config.toml
num_hidden_layers = 11
hidden_size = 256
num_attention_heads = 4
num_key_value_heads = 1
head_dim = 64
intermediate_size = 1536
vocab_size = 573
hidden_act = "gelu"
norm = "layernorm"
norm_place = "pre"
norm_eps = 1e-05
positions = "rope"
rope_theta = 10000.0
rope_fraction = 0.25
qk_norm = false
attn_scale = 0.125
bias = "none"
tie_word_embeddings = true
parallel_block = true
init = "normal"
init_std_qkv = 0.0312
init_std_o = 0.0
init_std_up = 0.0312
init_std_down = 0.0
optimizer = "muon"
learning_rate = 0.00525
beta1 = 0.9
weight_decay = 0.03
lr_head = 0.00498
warmup_steps = 200
schedule = "wsd"
decay_fraction = 0.496
decay_shape = "linear"
final_lr_fraction = 0.1
batch_tokens = 32768
max_seq_len = 1024
doc_mask = true
train_tokens = 272500000
max_steps = 8317
dataset = "wikipedia_en"
MLP neurons of a small language model. Each row is named by its layer, matrix (up: input weights) and neuron, and shows model dimensions 32-127. Each number is 128 + 32 x the weight over its row's rms, rounded and kept within 0 to 255.
Before each neuron's rows, "fires after" lists the tokens most often just before its 100 highest values on Wikipedia text that the model never trained on.

fires after: " o", " R", " O", " L", " S", " d"
L2.up1457 [143 156 153 121 154 165  89 141 206 171 162 112 131 145  91 135 120 145 130 116 187  91 144 199  62 111 103 134 100  66 111 156  30 159  73 132 118 215  93 172 126 180 104 137  83 150 141 152  97  97 181  94  83 121  98 136 157 110 136 150 155 109  77 191 188  89 101 111 140 110 145 115 137  83 125  82 194 121 131 145 117 161 133 124 144 130 149 153  79 101 190 134 110 113 102 161]

fires after: " s", " w", " al", "es", "r", "al"
L2.up1252 [156  84 113 115 162 112  52 181 139 150 165  95 180 119 147 215  87 166 121 112 135 162 116 135 129 105 119 120 130 105 125 161 169 105 158 113 132 161 151 130 181 125 124  91 145  95 140 135 104 120 200 113 151 137 127 190 148 129 119 107 155 170 126  85 126 187 106 155 109 112 129 112 221  69 112  70 116  76  85 118 176 117 156 144 157  93 132  99 168 166  85 127 115 153 173 210]

fires after: " be", "ar", " W", " (", " ", "U"
L2.up1379 [183 159 131  84 167 135  78 110 154 166 104 117 111 121  94 125 175 118 179 106 105 148 134 138 178  82 187 114 130 166 111 255 129 109 116 162 210 121 103 134 156 112 187 154 163 191 134 127 100 158 127 102 121 140 124 115 142 145 147  88 125 144  96 108 104  97 107 101 121  87 102 135 157 135 143 106 103 125  86 100 145  82 167 104 115 110 101  89 176 114 151  82 168 136 132 118]

fires after: "u", "ug", " Mar"
L2.up767 [ 67  84  77  81 164  65 128 148 170  78 118 158 120 124 156 101 123 183  90 121 145 136 102  52 130 179 186 227 187 124 123  66 145 126 174  92 160 153  97 156 176 134 104 124 129 166 169 166  81 127 122 111  83 144 144 101 180  92 207 161 125 122 158 166 102 132  65  89 178  98  89 109  99 122 117 145 134 167 159  73 130  87 145  84 145 130 102  99 115 158  94  95 131 178 168 140]

fires after: "av", "at", " be", "ar"
L2.up96 [108 119  41  74 123 131 129 112 165 124  74 155  77 126 119 129 120 144 194 147  89 140 115 110 140 120 138  75  99 137  55 180 124 131 190 122 141 128 141 152 136 110 165 123 137 141 136  98 132 177  93 140 146 113 100 167 137 124 142 109 123 153 178  89 138 125 115 126 122  68 172  88  95 169 196  44  74 143 181 158 127 132 141 127 146 134 108 165 108  96 157  96 201 131 122 117]

fires after: " C", "c", " s", " c", "l", "al"
L7.up1236 [162 168 120 119 179 113  72 112 147 123 119 140 181  94  97 123 107 131  58 118 165 139  75 129 143 112 157 168 219 158 172 196 115 146 129 103  84 173 154 136 123 123 212 172 126 121 166 169 139 190 101 141 153 165 135 119  94 158 140  87 144 126 152 162 159 113 130 129 123 147 174 157 108  82 138  82  62 114 154 154 101 106 126 131 173 122  83 174 113 138 177 161 131 173  84 109]

fires after: " P", "ul", "h", "il", "C", " c"
L2.up986 [154 125 116  99 113 123 121 138 128  90  99 114 151 144 174 129 132  89 116 167 107 117  93 123 137 171 130 111  67 107  74 140 161 162 100 112 118  99 175 109 134 142  96 101 113 153 132 196 134 130 148  98 148 166 185 170 152 156 121 151 173 141 103 165 116 140 143  87 180  78 158 171 135  87  63 119  97 131  98  72 217 155  90  94 101 151 161 109  77 209 144  83 133 125 109 172]

fires after: " d", " N", " k", "ec", " T", " I"
L2.up1413 [158 122 104 176 153 149 163 132 111 108 163 157 144 172  78 115 132 112 106 114  91 176 138 159 137 167 127 188  79 114 102 104 162 145  92 116 118 104 154 111 177 184  80 126  93 185 153  50 143  73 108 102 123 130  92 169 137 141  96 113 153 141 170 127  62 185 128 137 105 116  61 152 121  90 103 140  88 147 169 135 108 117 133  82 182 143  92 116 106 133 155 114  75  88 112 107]

fires after: " O", " o", " f", "u", " F", " g"
L2.up1494 [180 129 133 108 124 141 115 191 161 155 193 170 179 109 111 142 154 106 104 122 146 124 156 208 104  75 102 105  68 128 130 195 165 106 156 133 101 155 180 186 116 144 122 105 121 124 115 152 110  96 143  95 166  99 147 176  91 114 142 148 109 129 147 158  86 105 189 121 138  98  74 149  98  99 107 235 135 153  81  78 119 140  95 107 112 171  92 146  97 115 130 116  83 139 118 113]

fires after: " to", " re", "an", "ot", "e"
L6.up123 [151 175 135 119 137 102  88 169 177 175 164 143  44  73 102 125 129  89 100 145 122 161  92 136 125  93 105  98 141 125 114 157 136  92 117 104 125 111 177 138 112 142 166 127 117 143 139 101 161 111 116  65 170 211 173 125 159 178  87  90 121 120 175  87  93 155 105 126 125 110 117 121 154 160 138 148 106  97 111 117  72 117 115 212 145 136 116  97 109 195  97 137 137 147 145 192]

fires after: " A", "A"
L2.up1321 [126 105  89 138  97  68 179 104 124  99 124 129 135  97 145 156 103  75 158 120 105 160  68 141 118 149 127 163 141  67 126 155  68 144 123 107 101 117 159 166 165 115  94 137 155 146 144 145 129 127 157 151 121 174  92  93 122 139  92 148 103  57 150 115  84 134 134  99 164 149 127 173 154 128 106 104 161 214 159  80 143 183 153 145  83 139  72 141  99 140  79 124 171 124  61  86]

fires after: " ", "s", "==", "ts"
L2.up461 [120 110 100 137  98 164 130 137 107 111 141  51 159  62 173 123 137 152 137 165  96 109  88 173 115 144 144  91 134 164 122 163 148 140 159 125 148 149 191 165 154 129 109 155  90 147 119 121 156 105 133 136  88 103 150 144 158 130  96  92 165 129 116 119  90 150 133  96 122 125 123 151 181 156  81  97 145 129 158 132  53 148 132 103 127 135 100 153 144 172  91 136 123 112 116 117]

fires after: " B", " H", "h", "um", "l", " F"
L2.up1003 [ 89 125 163 121  95 168 149 121  90 130 153 102  78 133 159 103 226  95  90 128 164 153 184 128  96  62 117 124 159 119 101 157 148  79 115 128  82 204 144 111 117 158 148 164 139 104 146 112  54 133 115 136 112 162 178 154  97  80 165 121 102 116 101 157 106 182 148  76  74 139 129 115 154 128 150 123 118  78 161 170 174 155 150 115 141  59 109 157 121  97 125 179  74 145 151 128]

fires after: " ", " ar", " M", "a"
L7.up1390 [ 73 162  94  71 106 150 160 106 136 100 195 154 110 140 177 143  68 121 137 113  75 136 144 116 145 139 149  89 116 143 133  90 139 103 145 106 111 120 136 160 128  93 185  88 101  78 140 143 103 153 174  89 134  88 128  81 124 140  90 109 144 161 159 116 174 167 127 144  93 107 165 197 102 177 111 160 128 143 120 118 132 111  89  94 103  72 102 132  98 170 119 148 121  95 140 144]

fires after: " A", " F", " f", "u", " D"
L2.up512 [140 104 120 106  85 135 194 154 166 180 150 114 114  87 163 147 106  38 116 141 123 131 106 110 122 149 132 103 138 102 158 108 175  73 120 124  95  68 124 139 138 172  85 156 145 118 120 111 100 123 138 137 134 157 115 135 220 119 143 107 163 144 172 126  90 108 183 133 153 177 105 119  98 124 155 124 150 160 111  92 173  81 168 155 147 141 111 188 127 113 158 146  93  94 136 175]

fires after: "S", "re", "ou", "el", "ro", "c"
L2.up329 [ 99  82 172  84 125 103 140 134 160 210 143 140 161 150 137  93 167 157 160 147 151 112 116 170 134 158 120 159 168 173  97 152 125 132  84 106 105 201  75  59 132  63 146 115 160  82 148 173 113  80 109 176 163 178 152 101 123 143 104 146 119  69 128 206 170 116 139 119 134 126 126 158 178 143 185  91 118 142 161 140 154 172 104 159 140 119 148 159 189 141 118 173 140  93 113 166]

fires after: " C", " c", "C", " D", "ul", " G"
L2.up1440 [ 96 153 146 149 130  96 109 152 171 116  53 142 166 153 143  90 142 100 113 121 113  96 137 126 114  90 119 130 111 144 120 150 180 143  67 179 183 130 162 165  42 132 113 100 132 183 132 176  71 102 149  50 125 108 201 176 108 147  83  88 162 110 100 141 152 167 201 166 161 161 166 188 182  94 115  87 129 122 111  59  85 185 106  92 128 120 152 116 102 136 128  71 114 110 129 132]

fires after: " l", " r", " d", " L", " D", "Q"
L2.up873 [161  93  49 134 129  84 162  94 142 167  83 159 113 158 200 201 110 105 153 170 145 187 110 175 131 135 104 112 110 129 132 145 140  98 100  79 192  45 168 169 161 160 125 118 131 112 135 102 140 162  97 105 139 137  79 160 128 118 121 103 102 127 136  87 144 120 158 178 157 163  81 178 131 129  93 150 144 166 139 118 112 104 212 122 157 135 116 111 122 126  77 102 134 154 158 119]

fires after: " re", " d", " F", " D"
L2.up454 [132  87 123 106 107 128 154 113 149 132 131  86 131 154 158 143 112 154 131 150 144 102 147 194 105 220 117 192 144 112 121 144 132 134 124 163  85 122 130 138  89 179 172 132 170 170 138  83 100 111 140  87 119 128 159  89 157 128 159  92 108 156 105 138 140 140 171 125 124 132 164 144  77 110 142 135 143 147 157 144 108 222 116 170 105  99  91  81 111  44 133 160  95  87 148 114]

fires after: " M", " m", " d", "c", "art", " 1"
L2.up755 [129 137  85 106 142 121 147 130 174 126 101 171 132 124 133 142 156 124 119 183 117 135 124 183 145 156 167 145  99 150 124 156  68  72 115 143 156 137 126  88  95 152 185 151  87 100 125 140  85 117  74 157 157 119 106 159 202 118 162 100 130  64  97 107 111 113 137 120 147 168 118 149  69 211  87 110 163 146 112 128 127 164 188 120 140 128 100 153 146 180  83 159 139 127 143 146]

fires after: " g", " C", " G", " f"
L2.up119 [128 144 147 123 142 127  22 206 157 124 142 126 120 108 172 109 144  96 113 135 135 193 136 151  92  99 115 196  97 217 147 133 107 103 146 108 110 154 181 172  90 155 134 148 127 154 185 177 124 103 128 140 126 128 149 188  91 140 133  93 118 152 147 157 103 147 123 163 126 111 175 154 140 109 132 116 136  91  63 106 125 121 158 139  82 162 151 136 131 113  51 141  70 101 124 129]

fires after: " d", " ar", " D", " R", " r", "a"
L2.up966 [ 90 168 103 138  80 108 180 187 204 143 142 133 117 166  94 134 106 135 102 150 108 133 149 103 101 153 128 112  60 159 104  95  73 167 104 113 182 117  77 150 122 116 150 154 102 106  77  98 127 147 162 141 110 144  49 114 102 229 180  98 142 108  96 116 166 150 105 167 147  89  86 155 114 172 131 102 146 133 108 117 124 168 143 221  98 165  97  78  87  67  96 145 120 104  95  74]

fires after: "o", "-", " b", " c", " l", " C"
L2.up1051 [121  99 169  86 141 107 101  97 126 145  70 101 164 105 152 109 146 146 116 112 186 126  82 130 145 134 130 122 128 107 145 125  91 166 171  69 156 155 134 131 133 137 137  92 111 145 104 150 122 193  87 111 183 115 132 131 139 166 137 145 144 102 171  91  85 144 187 139 128  82 150  89 140 119  92 149  98  91 114 128  74 113 150 110 100 218 167  93 156 136 118 147 128 142 123  91]

fires after: " J", " R", " r", "R"
L2.up1063 [ 50 149 128  84 134 122 158 115 185  79 117 123 124  99 140 128 141 105 114  99 134 103 116 131 118  90 128 110 139 131  81  96 122 168 118 129  55  92 118  93 107 184  84 129 143 148 171 174  94 166 143 166 134  77 103 123 187  85  77  87  84 120  98 129  77 164 112 114 172  76 120 143 144 150 157 161 138 150 161 104 149  88 142 114 112 170 168  95 116 147  98 145  82 160 128  94]

fires after: " ", " de", "e", "Q", "a", " 0"
L6.up1016 [112 125 106 106 121 119 157 100 134 129 138 154 151  91 159 116 133 138 135 136  77 154 119 141 147 118 137 132 129 158 136  72 137 155  69 126 132  71 147 106 140 100 155 122  69  91 155 142 150 159 151 104 118 174 119 120 138  80 104 125 141 154 148 113 167 165 116 115 100 118 212 146 114 143 148 109 207 135 193 132 152 115 119 104  83 162 125  89 157 111 142 150  61  71  78 127]

fires after: " K", " R", " k", " L", " d", "ol"
L2.up1417 [142 120  92 126 178 142 200 101 103 214 152 128 125 174  90 161  53  79 153 135  66 124  91 156 158 132 151 115  76 185 166 136 140 174 104  60 142 135 105 113 179  96 150 148 113 145 184  95 141 135  81 101 116 213  64 123 137 147 192 117 124  68  25 118 107 130  74 166  89 162  31 140 122 138 124 124 123 149 113 143 111 113 120 133 130 190 141 134 122 171 141 182 101 110 142  90]

fires after: " H", " N", " I", " K"
L2.up335 [156 111  62 205 151 181 143 145 103 129 138 126 145 117 115 155 136 120 168 150 137 173  90 119 131 145  56 129 142  87 110  82 153  98  83  89 149  88 125 157 150 191 102 139 106 144 175  63  92 188 104  99 123  82 161 176 133 135 149 152 149  85 162 130 101 199  82 130 116 176  93  52 140  94 175 120 118 131 192 120 123 118 152  84 125 148 122 128  87 100 148 146 143 122 130 114]

fires after: " t", " f", " T", " m", "T"
L2.up1008 [ 71  66 146 167 114 105 121 161 105 120 100 109 151 211 132 134 134 115  82 146  87 164 131  77 122 123 114 185 119 144  92  99 178 130 137 167 143  83 147 118 182 160 119  99 136 114 157 116 138 105 143 147 135  99 170 145  95 118 141 191 134  97  78 159 175 155 127  93 136  22 115 125  59  96  92 152 150 138 129 132  70 130  66 121  89  97  69 104 154 167 153 141  88 117 112 148]

fires after: "ire", " Un", " re", " l", "C", " c"
L2.up154 [119 123  93  70 159 112  90 114 102 101  58 148 155 181 104 115 149 102 128 135 118 156 112 134  98 172 105  98 148 140 116 187 175 142 106 188 131 136 151 141  97 183  77 112 151 132 120 138  82  89 144  80 147 151 166 123 147 168 167  92 131 141  86 158 133 192 133 119  88  70 165  89 160 113  88 141 146 149 106 102 158 124 118 123  95 166 167 139 145 162 161 103 108  81 164 154]

fires after: " t", " T", "ir", "on", "T", "ou"
L2.up1067 [162 141 128 136  84  95  56  86 102  55 126 148 113 159 124 131  96 159 128 134 125  91 152  78  73 134 111 132 121 160 123 130 186 138 151 107 159 105 194 137 130 143  95 129 140 142 123 153 154 135 126 131 112 132 136 174 124 158 105 144  42 134  63 125 163 128  79  75 122  54  94 164 124  92  91 130 149 123 156 154 126 100 132 154  75 171 132 150 112 125  54 129 135 161 105 109]

fires after: " (", " \"", " W", " re"
L2.up948 [202 101 118 114 153 112  91 127  83 109 156 142 102 132 107 152 137  99 146  85 187 107  78 105 110  83 144 145 171 129 106 155 154 128 142 168 200  98 110  44 126 159 115 146 163 147 111 108 101 121 144 114 146 150 120 130 119 106 164  71 124 109 130 124 139 145 147 107 124 130 130  75 112 138 119  58 142 109 102 151 184 129 143  86 106 162 185 153 138 140 106 121 172 133 150 127]

fires after: " R", "T", " un", " M", "o"
L2.up566 [104 111 136 116 124 134 227 103 216 145 145 133 141 106 116 176 137 169 169 140  98 131 158 135  98 142 158 106 136 132 122 145 121  86  74 153 123 137 153 145 103  95 100 120 155 163 119 139 111 215 169 119 150 155  85 121 111 108 126 105 164 111 171  69 154 132 117  32 134 116 128  97 148 140 132  61  94 132 136  96  77 177 149 131 149 113 113 127 108 133 109 165  99 120  73 139]

fires after: " A", " P", "A", "t", "og"
L2.up1434 [ 52 119 151 154 186 101 106 143 135 101 138 146 197  63 175  93 134  94 135 130  96 114  86 164 161 159 160 178 141 112 112  91  77 106  73 139 107 142 157 107 146  50 135 127 170 110 129 113 145 124 120 107  48  82 130 151  77 145 173 154 118 116 185 155 157 112  92 163 101  97 139 124 177 133 131 122 176 183 132 110 105 187 122 126 162 145  82 136  77 149 120  89 156 143 108 125]

fires after: " R", " K", "r", "us"
L2.up473 [116  99 165 124 124  99 138  97  39 141  98 136  73 178  92 172  81 102 140 153 116  77 113  85 164 125 148 133  79 141 157 153 130 144 143 131 147 140 118  79 113 156 175 109  61 170 170 104  59 160 165 161 123 227 168 116 147 184 123 144 121 153 129 150 128 156  79 118 129 138  93 134  87 148 146 128 161 127 151  64 155  64 117 117 135 141 128  66 104 174 122  59 164 162 112 122]

fires after: " d", " D", "is", " ex", " (", " re"
L2.up1070 [107 148  83 112  87  92  83 153 113 168 139 136 159 150 176 125  63  91  95 140 151  89 129 145 164 160  98 120 143 165 147 218 134 142 105 164  76 130 125  87 109 165 158  55 138 110 155  77 121 123 117  79 106 156 153  90 166 132 146  65 156  92 156 154 124 135  95 152 103  97 156 109 109 116 145 151 106 109 148 127 145 157  95 100 111  87 113  65 124 147 138 153 123 123 123 173]

fires after: " be", "ot", "at", "ort", "al", " le"
L2.up18 [139 180  96 132 122 138 167 121 174 139 116  79  67 134 110  96  73 108 160 180 139 127 150 196 111 163  93  80 121 131  87 192  94 137 187  83 118 139 136  93 144 101 119 157 139 161 104 135 106  99 138 106 156 159 151 188  94 147  92 123 131 120 147 145 193  92 112 118  96 149 152 113 125 193 113 112 113 115 158 172 100 121 109 159 111  78 115 145 182 156 130 156 175 168 120 156]

fires after: " S", " L", " f", " F"
L2.up82 [129 211 183  98 103  84 151 142 108  82  92  82  96 174  96 132 157  82 131 130  97 105 138 194 129 157  94 153 166 118 132  92 111  69 108 152 124  95 186 155 144 112 103  61 130 150 135  91 141 133 126 110 128 169 169 147  92 209 118 167  74 126 140  93 138  59 163 142  93 108 129 155  64 131 152 174 149 130 143 130 137 102 145 169 169 124 155 160 127 123 137 173  99 134 190 166]

fires after: " o", "b", "p", "ro"
L2.up1164 [105  64  81 121 158 107 164 164 140 187 123 106 132 127 132 152 172  81 146 108 140 138 100 116 135 121 104 130 105 143 173 180 131 160  66  63 105 137  82 162 119  76 120 122 185 143 170 149  79 153 102 106 120 155 104 181 122  92  93 129 135 102  99 133 151 146  89 106 223 103 126 134 174 170 169 141 150 107 144 109 148 168 136 125 156  93 143 119 132 178 143 128 117 118  82 144]

fires after: " o", " H", " O", " K", " (", " h"
L2.up1059 [192 154 174 125 158 121 117 133 154 180 157 132 110  69  64  96 144 139 110 150 156 115 167 104  56  79 129 157 128 162 166 150  98 125 119 167  84 124 168 161 106 122 169 172 117 167 171 168  97 123 158 133 136  93 102  99 161 150 197 124 180 127 137  92 133  81  82 173 141 106 135 134 125  94 124  73 110  54  60 180 139 171 124 124 129 125 181 123 118  75 121 174  88 146  79 143]

fires after: " C", " c", "C", "ed", "M", "R"
L2.up1328 [139 165 106 121  99 134  99 121 159  87  62 115 129 112 176  81 189 118 120 127 126 126 107 132 120 192  88 131 140 112 134 194  89 121  40 109 130 104 192 112 163 108 159 119 155 146  55 156 116 110 126  73  90 179  97 118 114 137 174 139 180 140 182 129  88 161 189 121  66  81 107 136 122  83 121 180 145 164 151  73 116 201 118 103 139 136 143 121 114 126 160 133 129  54 108 173]

fires after: " U", "ers", ".", "U", " W"
L2.up753 [135 117 153 145 127 109 137 146 104 130 149 125  83  80 161 107 163 101 160 115 180 138 113 115  87  27 124 114 145 108 142 176 123 122 153 110 136 107 121  97 180 132 100  79 127 155 118 130 107 125 181 157 217 138 143 163  96 106 152 159 140 156 124 113 242 112  69  89 140  83 110 192 162 114 137 113 127 135 149 125  81  97 138 170  86 124 146 103 131  83 121 184 128 125 107  94]

fires after: "b", "e", "n", "he", "m", "l"
L7.up241 [151 107 130 149 175 130 143 110  89  70 101 180 172  50  98 121 120 139  91  86 136  78 130 130  93 173  66 155 138 131 141 173 141 157 142 105 162 105 143 110 126 122  80 123  74 164 157 159 141  87 112 160 176 153 114 119 138 111 110  81  94 135 134 125 123 123 164 118  71  72 103 108 120 154 155 158  91 205 176 162 106 132 113 155 145 134 143 147  56 119 159 107 129 158 148  78]

fires after: " D", " d", " ", "u", "Q", "qu"
L7.up1266 [141 133 123 113 118 158 137 170  91 153 123 120  79 128 144 117 119 100 134 128 142 158 122 117 101 103 131  81 159 188 136 147 154 157 107 110 130 148  82  62 193 198 122 149  89 182 128  56  99 120 131 102 199 198 158 122 121  72 135 101 164 189 133 136 132  87 146 138 209 106 159 114  47  80 166  87 146 163 124  67 145 149 177 134 176 117 161 111 152  95 146 101  73 108 148 104]

fires after: "c", "in", "r", "iv", "b", "v"
L6.up1098 [149 119 135 176 162  58 134 156 135 123 128 163 130 103 144 112  93 133 115 162 104 166 126 131 120  93 140 174 171 137 109 177 105 138 139 102  91 152 121 110 108 107  83 117  53 149 108 102 120 127 156 203 102  73 167 118 159 160 127 148  87 150  92 104 103 103 139 193 125 143 106 174 101 152 118 154  76 108 199 109 169 143 129 108 121 140  79 213 123 124 143 163 127  81 143 158]

fires after: " l", " m", " n", " L", "re"
L2.up1529 [212  92  74 139 122 162 154  93 152 121 148 137 177  88 123 154 143 102 174 108  89 168 108 147 156 133 143  63 125 153 156 127  86 127 167 106 131 104 116 116  83 199 106 111 109  88 161  43 158 141 147 142 112 186 108 190 159 113 104  49 170 124 106  68 126 108 166 160 123 157 100 127 123 139 142  98 122  99 105 132 149 123 110 163  98 138  98 130 135 117 120 180  99 119 191 138]

fires after: "ro", "on", "b", "l", "p"
L2.up608 [115 159 105 157 199 102 183 139 169 176 141 189 137 132 138 116 147 117 125  93 162 112 143 113 110  48  73 133 106  93 101 110 130 160  84  72  89 203 102 183 117  76 150 136  75  88 116 142  80 110  62 110 155 123  95 111 140 151  92  90 134 114 124 111 121 117  98  93  96 136 155 159 146 135 191  96 119  84 171 148 148  98 143 174  89  81  72  98  70 136 150 152 208  84  61 121]

fires after: " d", " H", " B", " L", " M"
L2.up990 [103  99 103 109 104 169 157 108 195 136  65  93 120 141 130 112 104 162 168 171 107 149 143  60 158  86  78 126 136 107 134 134  89  76  89 141 138 223 189 100 155  80 142 129 181 127 137 157  65 103  99 135  96  73 132 168 126 152 130  77 168  96  69 100  94 159 113 140 143 102 115 164 136 159 107  95 174  90 138 130 170 164 162 124 123  83 115 152 178 121 119 118 108 178 162 171]

fires after: " f", " P", " g", " ar", " p", "-"
L2.up1507 [135  79 114  91 138 116  90 167 139 107  82 132 135  91 144 166  77  50 142 188  97  87 120 187  74 156  47  78  70 119 229 155 113 130 137 126  89 168 148 183  60 202 142 150 132  94 150 123 176 147 204 146 183 112 152 131 104 138 174 113 135  81 121 133 149 138 138 178 109  97 146  97 133 156  84 166 139 141 104 123 177 116 164 159 123 175 204 132 132 128  77 128 123 113 154  73]

fires after: " l", " s", "r", " c"
L2.up849 [ 84 121 110  66 103 132 100 153 145 100 141  76 165  94 120 178 108 150 155 143 115 188 137  78  79 138 164  90 152 143 101 133 141 135 148 134  86 117 178  46 152 145 110 138 126  41  99 132 162 134 156  30 154 130 122 169 109 119 174 134 168 108  55 103 135 139 107 167 127 101 162 140 128 171 188  38 122 111  72 136 130 131 118 126 113 133 135 105 184 138  65 139  86 138 133 124]

fires after: " ", "s", "\n", "ers", "es", ")"
L2.up502 [ 73  96 136 151 134 175 155 150 132 122 166 101 118 125  97 152 198 182 125 145 128 141 156 122  99 149 201 131 136 111 100 145 154 117 114 161 214 152 172 134 115  70 137 126 135 110 123 135 107 207 131 182 148  83  82 137 123 135  95 125 149 136 181  96 119 154 139  50 112 127 162 125 166 151 119  66  98  88 163 108 117 166 143  84 166 107 116  86 174 147  87 162 113 151 104 144]

fires after: " C", "c", " c", " ar", " P", " s"
L2.up55 [ 63 125 103 136 128 153 120 133  85 179  86 127 125 177 133 159 121 121 167 170 129  81 136 187 104 123 122 151 111  86 128 110  32 139  84 170 178 102 155 125  85 113  94  89  90 129 107  79 133 144 141 123 147  59 163 206 155 137  65  83 175 117 166 113 116 109 196 104 137  92  86  87 174  97 132 143 120 148 141 125  78 154 108 111 125 221 143 159 148 182 125 149  92 146 182 114]

fires after: " Mar", "ru", " m", "u", " M", " G"
L2.up571 [123  86 131 160 164  89 135 172 182 144 139 125  58  92 115 144 115 121  82 171 104 123  93  93 175 135 117 160  96 135 135 160 101  89 168  96 106 113 103 116 129 112 145 151 143 104 199 117 106 114 153 139 144  99 135 157 111 119 166 150 174  64 134 124 124 161 112  78 136 116  97 151 153 170 121 158 164  94 130  86 112 150 149  82 139  89 142 142  79 100  74  97 119 176  90 155]

fires after: " o", " H", " O", "o", " e"
L2.up777 [102 175  91 148 173 153 171 139 139 180 171 174 113 121 116  86 116  96 188 128 149 139 133 205 163 120 130  96  98  59 104 135 156 183 164 195  94 184  99 132 137  67 183 166 106 101 127 136 136 132 174  90 129 137  77 146 109  47 192 118 168 111  92  99 111 155 109 109 110 125 145 158 165 115 158 127 154 146 108 105 140  94 148 154 162  85 132 123 123 114 136 135 117  94 112 140]

fires after: " (", "er", " re", " \""
L2.up314 [172 156  61 114 101 174 158 107 112 179 121 161 119 176 121 120 164  83 138  83 140 103  68  93 131 123 140 160 166 131  76 138 139  83  78 167 163 126 120  99 121 176  79 121 120 154 170  83 125 113 115 139 140  73 118 163 145  99 181  91 134 130 168 142 115 119  85 121 117 103 181  97 175 117  93 136 117 115  75 158 159 183 100 145  88 150 148 148  92 149 122  77 171 117 180 101]

fires after: "ers", " St", " U", "oc", "ur", " b"
L2.up322 [121 183  59 121 130 143 127 173 143 139 129 140  88 146 162 137 120 115 203 167 108 177  78  80  82 109 144 130 127 103 116 143 105 125 168  66 117 120 103 138 179 154  68 117 117 134 111 131 118 179  85 111 185 169 129 152 122 131 120 106 128 102  75  99 181 113 127 137  81 128  83 142 144  97 103 128  97 149 121 198 148 150 128 111  66 139 134 117 149 130  80 151 155 189 127 119]

fires after: " P", " comp", " m", " d", " M", "o"
L2.up808 [107 133 169 158 160  94 152 134 136 133 151 141 117 156 121  96 104 196 136 142 124 136 124 162 112 179 203  48 148 118  96 127 154 149 118  94  86 110 157 109 111  60 138 197 149  55 118 143 143 120 200 120 136 130 157 125 159 128 150  84 135 166 182  78 171  84 110  93 134 125 127 126 135 149 155  77 121  80 114  94 115 201 126  94 106 170 161 109 140 129  46 153  96 119 151 120]

fires after: " A", "a", " C", "A", " Ch"
L2.up1406 [104  85 114 110 186  96 153  93  95 128  94 134 141  90 194  64 133 111 142 161  90  94 129 139 185 156 160 134 123 128  96 132 122 101  83 144 121  95 132 115 149  97 182 101 122 138 166 120 104 170 166 152  88 126 143 105  89 137 177 135 161 124 127 114 103 174 163 148 111 104  88 153 142 162 105 184 127 149 127  82 161 153  93 117 131 142 167 191 122 159 142 110 135 103 120 116]

fires after: " P", " s", " st", " m", "P"
L2.up800 [126  81  95 140 129  90 207  73 142 134 175 163 129 165 161 108 142 145 152 121  89 153 136 166 118 140 150 113 130  99 137  69 100 132 131  62 114 150 176 151 120  76  61 166 142  47  87 142 129 197 172 130 124 138  75 135  93 101 167 143 148 126 138 115 178 106 140  67  82 141  73 153  80 117 127  99 164  79 132 117 135 146 162 140 128 122 145 114 142  89 105 131  91 112  95 116]

fires after: "if", " h", "re", "ou", " d", " n"
L2.up403 [ 81  75 135 151 153  74 160 127 195 105 122 161  89 180 146 181  87 122 133 100 160  80 153 121  89 132 115 112 165 121  85 162  95 150 100  47 137 147  98 124 162 131 166 144 126 115 138 164 137 122 166  95 156 120 170 124 172 112 108 141 156 105 150 145 118 135 125 121  92 118 146 173 149 144 165 140 140 113 153 148  91 189 103 139 135 113 102 136 119 130 123  91 131 126 149 169]